{
  "num_hidden_layers": 11,
  "hidden_size": 384,
  "num_attention_heads": 3,
  "num_key_value_heads": 3,
  "head_dim": 128,
  "intermediate_size": 1536,
  "vocab_size": 2048,
  "hidden_act": "tanh_gelu",
  "norm": "layernorm",
  "norm_place": "pre",
  "norm_eps": 1e-05,
  "positions": "learned+rope",
  "rope_theta": 10000.0,
  "rope_fraction": 0.5,
  "qk_norm": false,
  "attn_scale": 0.0884,
  "bias": "none",
  "tie_word_embeddings": true,
  "parallel_block": true,
  "init": "uniform",
  "init_std_qkv": 0.0213,
  "init_std_o": 0.00455,
  "init_std_up": 0.0213,
  "init_std_down": 0.00228,
  "optimizer": "muon_variant",
  "learning_rate": 0.0099,
  "beta1": 0.95,
  "weight_decay": 0.028,
  "lr_head": 0.00621,
  "max_grad_norm": 1.0,
  "warmup_steps": 200,
  "schedule": "wsd",
  "decay_fraction": 0.843,
  "decay_shape": "linear",
  "final_lr_fraction": 0.1,
  "batch_tokens": 131072,
  "max_seq_len": 2048,
  "doc_mask": true,
  "train_tokens": 899800000,
  "max_steps": 6865,
  "dataset": "wikipedia_en"
}
MLP neurons of a small language model. Each row is named by its layer, matrix (up: input weights; down: output weights) and neuron, and shows model dimensions 128-319. Each number is 128 + 24 x the weight over its row's rms, rounded and kept within 0 to 255. Numbers have three digits each.
Before each neuron's rows, "fires on" lists the tokens most often at its 100 highest values on Wikipedia text that the model never trained on; "fires before" lists the tokens most often just after its 100 highest values on Wikipedia text that the model never trained on.

fires on: "\n"
fires before: "-", "\n"
L3.up1500:113160150107133093121159124106146150103129126142159133123135165157143113179128135129115167143171123118114117130146084143138165112170131140095089198129135078110173148080128111142120131147126093110090095176136126131073123120086095168186135148075114099146111154135143079132122097134165125128159144133100101066114127111117132108109186114117130129095129118098151120182154159161100091107159149111148112128116086116097138085090158104113111152154107149139128127154145183084132120169163118144080160117103100084133131121133105082134140116102088084164114123125133123145156144121172177175
L3.down1500:090082109151139118124131149088115187108090145143099092118108167093110131150155144131131095119129132176148124116136124139148159133144122103114162114147149115142117135098127133138141139127116128115177097135078169143118143109164095114117072135105144156132112126152207116122132127092127124096086124157136087105089126131107156122122141125109105129141115138082104170088107166091085126094120093092121095075118072105114120129137127157144115115154149096128142179159116145101097127105111111107144169120141110163121113096086157152116136118169170098143103126117157143153089169166110100148

fires on: "\n", " "
fires before: "-", "\n"
L7.up1320:106136086123142109116157122098090099150082141164140127146120151117156103104083159115099106110165118143177109160148149109164123138122095166114148164175111158155115171122126113109174103081127061096163125134135138096121174107116118117141145130125104105137137121070140106143135150083135106117111116122126139154105130116162132118124119132133162108123156121107144122121171154144142137104166122167108103105104091101165090120166137169098132160096153133115115108107132143121104092161097110107152118117142101179124141111177090147129107097116097117171105107128108132162141138132144146119
L7.down1320:122110129130134142177138151166143114117156152098123095124130105155171150133170071098110122121075136086124126116102125153113123136144139102117096083103131166098118094133091121103095136145118145144088094092145138121160150117152155124094125161136138147159130119173133197128147111156136129152142107121083109097127087115116174104136158135107127145093116133117108099089108124106134142153137098126153139133090136135137158137090122118119151077151141092138154166161120091091149151115135146192104134187160138104136133112127111084146147137122154123130114174111102122104151155167155104161

fires on: "\n"
fires before: "\n", "-", "|"
L7.up148:124162137155134126129155126125162176104136130147144100141127119121148128173131134104152156158123087159130127143127147130127109136129148139117085097146152092153104114105097092139132163121144103112135131153099119142120177109128122127174143127102124151090123139116185132151132116108183113116138109169097113137131109114127148127107091086142121097135116095023146143100117149128144147148121118147121137164139170116128089108121148105158145130096120136079131087123121125119130135102125140188117139101125087134151153140124076135157123106154106095114100112101131070166105126165161163130
L7.down148:140135124138147120142152142134085143122089152096137133102159103103121107191161151112124131141149134133151158122117107128137122109152131135111140123103142136113123111124108139130168127137112169146126172129112112148157160144097126137131085077114137139148127126145173134094153150166135144083118104151083105141107102133148094101158151086121104126156104135094156172105129128127112126155125086163171155118170130171149148146102104150139144108136108132130056165134122144133132105110162132135136093162129144139108130129189128187165102139163109102134147148100174140155076136152146141112

fires on: "\n", " to", "nd"
fires before: "\n", "-", " the"
L3.up354:116109137082130088130070131147135140099114161137103084116119102162132103129115113155161142113149148103136109119157093152136107105114091091079190161161100136147121133111129111189130126111134150109135117128174146129086145093117142144143109133161148138119128156149123087132120174108121123141134137115149174066111099097128130101137169112137111167102138141123130106141155135145096151091092124118150125116147141138124148138140130189104144155152157157109138111131101105147114122082148081146186125183117109136128134083121165116102101146126097130125143125140144170158144095149148091117
L3.down354:145087125151142140134140092143145167119129099115170134142111162134126051132138113127105136081075135111119089147095130105084128156103116145136077088088107158111125114142126131080126119108093110157122138103157126078167098179150129115086136167117114152130091116114149108124138080160142121147164127105140079151102114143096131134134122163103124085166105135128110132133144142089154132137152158133091087148085120158109112111119126111137144119110112118106125145131160129104135192151131140138086103130115143100141117142112174089133146108111158125130152112173121091143116148139087142144

fires on: "'", "and", "d", "20", ":"
fires before: "s", "ul", "er", "ru"
L3.up68:109088133114151102135127157141156144169111158166154112128119124145155114142162137126125080110090109151109112099135095142134121120156106127107135123116149114136133130170129113161128114101152132157131134144090141140148136116102173180062099137121110182119107142060124133085133123106102126130147121098114148136089134097144122117104128121119169131147170126128090169175105112139132165202120138080084118130158136138103092105093128124133100136154068107157136104132148129141074112140128116157134103134116171101087138164113120152143122173123107126087142099127126120077132184118119120156
L3.down68:147131127101133175122171089099120132118129103137103172163122133158126108128103101145126117133149125129146126130096151118091144156091118102123102127150112152088077142085110191151138085122126120145106171122151109183113084123125102154138123086149135125116120128135149151182098103150121168096126146205150108115142131202085131095144125165188096104128139127141124145140106144106101129133160112124141094133126148155109133098172143176093151133114114118145113123107114136169134112142147133145114119166138133137172113106128175064127115081123106147144147171120127145134105059140151161114

fires on: "\n", "==", "===", " ==", "===="
fires before: "\n"
L7.up1112:129151088128131128119125146104118165134118106105143099110143114157150138148135104066130163150120095125155140142163097128142161132109139140098138122149134119156090064151110131119098123124181130107112140143095126132149135145129147178150121146090119106133107131104128084099115128094112136128100112143146126086104113129086088110174126115101088148151134141105128131104135086125122143135138098102127159140123138132130095117112105156130147117167147118095113119101084104073147127104128137166180149088117120157127144136121115151132169158121116117172103103122137124129116104136191143109
L7.down1112:110163119135175112132106142133105155149090120162153106131120108115128145171152120173157167166088121089127080150130116087096145103119136102108153109178142107160095098100076116130129151147143162125154146205102121152099145150155114163161124141145142076131162148111156096118146119124142128163112117155136150110138117131136086129116126119132088157157107120129166175161116146158099099135121135094130143119144188125136154185118086189150171129106123119075163123147120109136090122160118121111145145120121111146114145143141107163108151134124119119139167122103137109143134167109145147109

fires on: "\n", "al"
fires before: "\n", "f"
L5.up261:118122179118139130051174083119167158125078156095132131144144127094107161087151152094121151114143109140157099118150119093177147072129130116131135101125163080113113091100099108142113145058128130165157120153123122126092091131147096161134104138153121151108168109118146130159150102101145140141123110148129104108118126121097126122116149126088113114146106120136173154159125127089105162143140130126144093143182142143142138139139134160143134130127130146134097138130117165129125129098128124147154120135128097118111177171093107085138162106122100118123128152139156131119128147128096103121
L5.down261:149110107119121105148157140070096105091142164123157122110128139163079156102123134106142133108128125126129104103135143136148131122106141160105170104087188111109151145130119107152131128109150183111115126126085118139129142096064154142091135164150112141146152111106174137091172149165100166135135150148128139111095166110132143063125111132113107131117102111112138143130163125078145152125115157132159081122157146135091137161166105091100126128162121131126116122076121082103122137116116170123108134111155136143125143121113139156154132088152108115161148133164125097117099161139111153155

fires on: "\n", "s", "x", "li"
fires before: "\n", ".", "ed"
L5.up1247:128150154133104166133125136165111153184148099110159110109095142112089121162143104118153139155162084174131112122157145133102163162132106172124108094122166177138105108138123138171156155088152171109118109170173122114162170148130073128141140114127087129087163114141138117148170096132133097161075162086170100122114101162111080147126109114106141126139083152108143090127133087113132124112128136106140107113149153125169080176146130113111189196156093119104124089099141106137120111120126135148123086106105099128132146110158092159167144074125098151144157137111115141122110139121132114096
L5.down1247:143150110133097146122143148139142132076097154149099164125154110104156127131108139103129136133130129129112146134064111105150142166097129126093164124167150085162157137112089156113119136146122129103134131119083186122136156097142158174105131115130188133162120149106134113158128152153104121064100121138124142141084106091137148125138131152074102133161098119162151164166147113127096140131120114146124117112114126138114116065081091145119138082152169124125176146171085143136123123160141121153150177101138135149090128117118141119115144130135181121091112121102154102160127119131149112134

fires on: "==", " ==", "'", "b", "d"
fires before: "\n", "s", "ly"
L5.up252:145137133127129139141130151115103118146117108124125101119098117132114124129136141110108159119149108121151108128128132112128113118097123118132163103164136165127132100120154132098120140148169101140109127072052064097068134140123114147141128136063125130139179108120106105093100133143148130150149197140180159090108154173153154122186147115097128145089135144119105103137138152120083139114120133137100131134139113110140107121134111127137089183128072114105136081118117155155079193096155117113155128161095132144143148142134097135105153139173137095121124133116127123117150156107115137124
L5.down252:112133101160094088132129099158092138140135120134178120143154118140121167108109156126150160169134099138104125141122116106098149126117155093091126103124152155127100106133113051113109132130116120107156088164160168127089124115148138089147122104189160158119148173112095147125118162100142160142163096111157152144147051130119107115090108157146149138092175119125122132132124141172113156136128107149095156110116116110125151095149137140133138130110175092153149157131105141102150119163131131123143143168128138126094149149128092135102127147101123117129125115175140107156091115119124109142

fires on: "'", "n", "an", "e"
fires before: "s"
L4.up1411:111108112130094117134063135092121126116108097131126149139143117111156114142148117148093143110130153115143124106136122132090159149134137152166150138089125135158162109151145155146118144162114125135157132130138149137132118119179117102147078121128134146149060109135131129108112127141099122128175163174180133156114115120107137071097137154119138123127065150136117108142139117164150126105130154148127143129136131173145094145156166154098174146139103082110081135114126108115129137103123116098144083121093121126136110151163135124140114092112127186151155128100110125114103109125121130115
L4.down1411:114132119137128156153166087137146142137157109101134119119089116101123093124103165138132122165149120166114126130087118144099128114153113067099089134108133104111137144120143089162110108147114124137103131131139113149140169174096104070122171107123126119137136139103169134130131101103153080104125145079153083150141130119086107133145117138153126157100138140129116115081120131117093134141132178132115144112144088105161111123110147090099162099106148151143156133116147137126131139132167132093094131113134136097142102119101108185149138108145088108104119111131159148171138098187115144148

fires on: " Ch", "'"
fires before: "s", "ine", "and", "es", "an", "ic"
L7.up1138:151123119120157121117123152084092134098106115114127152124136111137141113153203089120096138088136103109130148145103167210135152185127082161122116133157148134130172139135112129151121147147098125137138090146145153111116182115107121107121133132175142112116123172151162165102137083114120149108152118155115107153110150131132118119094150115095143104157155094189133176098131148124084133141142153144106098153172127155116123180122111166148115132118134103119087137140144128090115127121093098154127127106145145139114128109133154129112142074104145108123146072128161141136093110160140111100
L7.down1138:128102096115112155145136112187153178139125123146082117167124117066115107149184162121136107118122113123110112123161161109078130130120098171130139161132139145103131151161111150128101109156137153121124093125179146129095132122130109108150155110138113138133123121140116125134140123121166103086129149147133123138085131132100164129145134172127127168121138111122181148158105154145134085109108118122108142136104117084148132122090138108125146136158153122129159148091130132144119130158123111151111102152136147162132141125142151110094180124109126091131151144122123138127138156132138116124

fires on: "\n"
fires before: "|", "\n"
L7.up506:130140147137097123125097130127149141102127126136139084146104095119101118144159142123096159157127107130159138092115115119107115139142146132104124142171200146141134126142113150127125142122136111096154112112152093109149123125112076160106157129109090100138176123154140119115127104125136126109141146163119144120115117148096132118148108110100168146146135114093165170130101124159114166117144104100155140168094114091150108117146135173118152101096161104098118116163107118100160157107150140159112132133108122131116161126127151129135158121163104119163154079067108122136110122144105100064
L7.down506:072157131108152112083112133161134139103153097109167154126146102141123142122102130128158145184129115121130147138161148131129147166120179106103113127117125099152083127134128112110121064124106146094108112173123122181136171153116104121147149115145125101111145102141132118089114119110160114157102092083087114106131113140145085126110179141105164147161151073124116088197116161165082161114097126102145116123130124132120143140083076135124132127133133131126089156161117118155133098147134175129189117146177111140126103111109074130106144121093107114192124116151155111123143131150144127141

fires on: "==", " |", "\n", ":", "\"", " =="
fires before: "\n", " "
L3.up1451:115126154125114151112122112136152125090110129121146109127171113128146130136104068154131100110115114128132162111161125071128131132120129126110134122075135170125118131184103111119130169131192109156208159104135152134130144078123119125100101100114155121101089139108161112125156180142128154129114169123124154126121108123163136094134154140132120162148179127131162158150164091131102116096130141122112119111112120128152162127128148162145110091144120164106112134138143122102100168146111080157140131183117134097121109105091146108147115089106099128143106140107116160125187142133088135103
L3.down1451:094150153105134111125160144146142154167157079100171123125104124126068124143135138126150100110168134111160149135120139136108130139090120164153137066148112076155132123159096115101131141155138143115065133128118121093158156115092157115131156139112117091142140129102124120138131101120120136099130152084182121118137118119133119136155111112126129129144128099097094101152130151125092100112149128145099084136164131111167119124124144115101136166098122120094108139140116141108142131140185145115117122137139135129111121129140131131138146157155123093102136177138132135117110134123160127128

fires on: "\n", "N", "an", ":", "we"
fires before: "\n", " 0", "ci", ")", "en", "ick"
L4.up1231:115078150120151105156142160119102199152125165129125109138093152097135102092143067113100122117135105121123144150154134112145139138130111133134115069137114130121103145188125124147079187097118115111117102120110148186136115129109149123149150117140135130169158157139099135128110118127104139138106129097117110115115113144104136107099140132134120129115128133151140141161106125122079102111114128091114124123172112151158130152081162136145125104142171131152143066119140104117119156132124084158155175125148137100139159149140140114140106135138109095146137126082178099146148138127158089141
L4.down1231:120137093136125131088125126137135108099110112143127120129088131102137123150130165118112119184155154132162126157124123143099117144148087151128105119155144162185172155078122174123162107121150130131117161143134093087168107106131088139117105132110130147138124123152163130120114071132131172122105143106129144094125161135127124150111102105132108108089100131114123132150139121180118141147089127141166064092089069116124139153076137126175158117143083118144104180145094177146128099135137158164134126112117089158137109140141074120136143097134154124104126152150131123130142119157155149118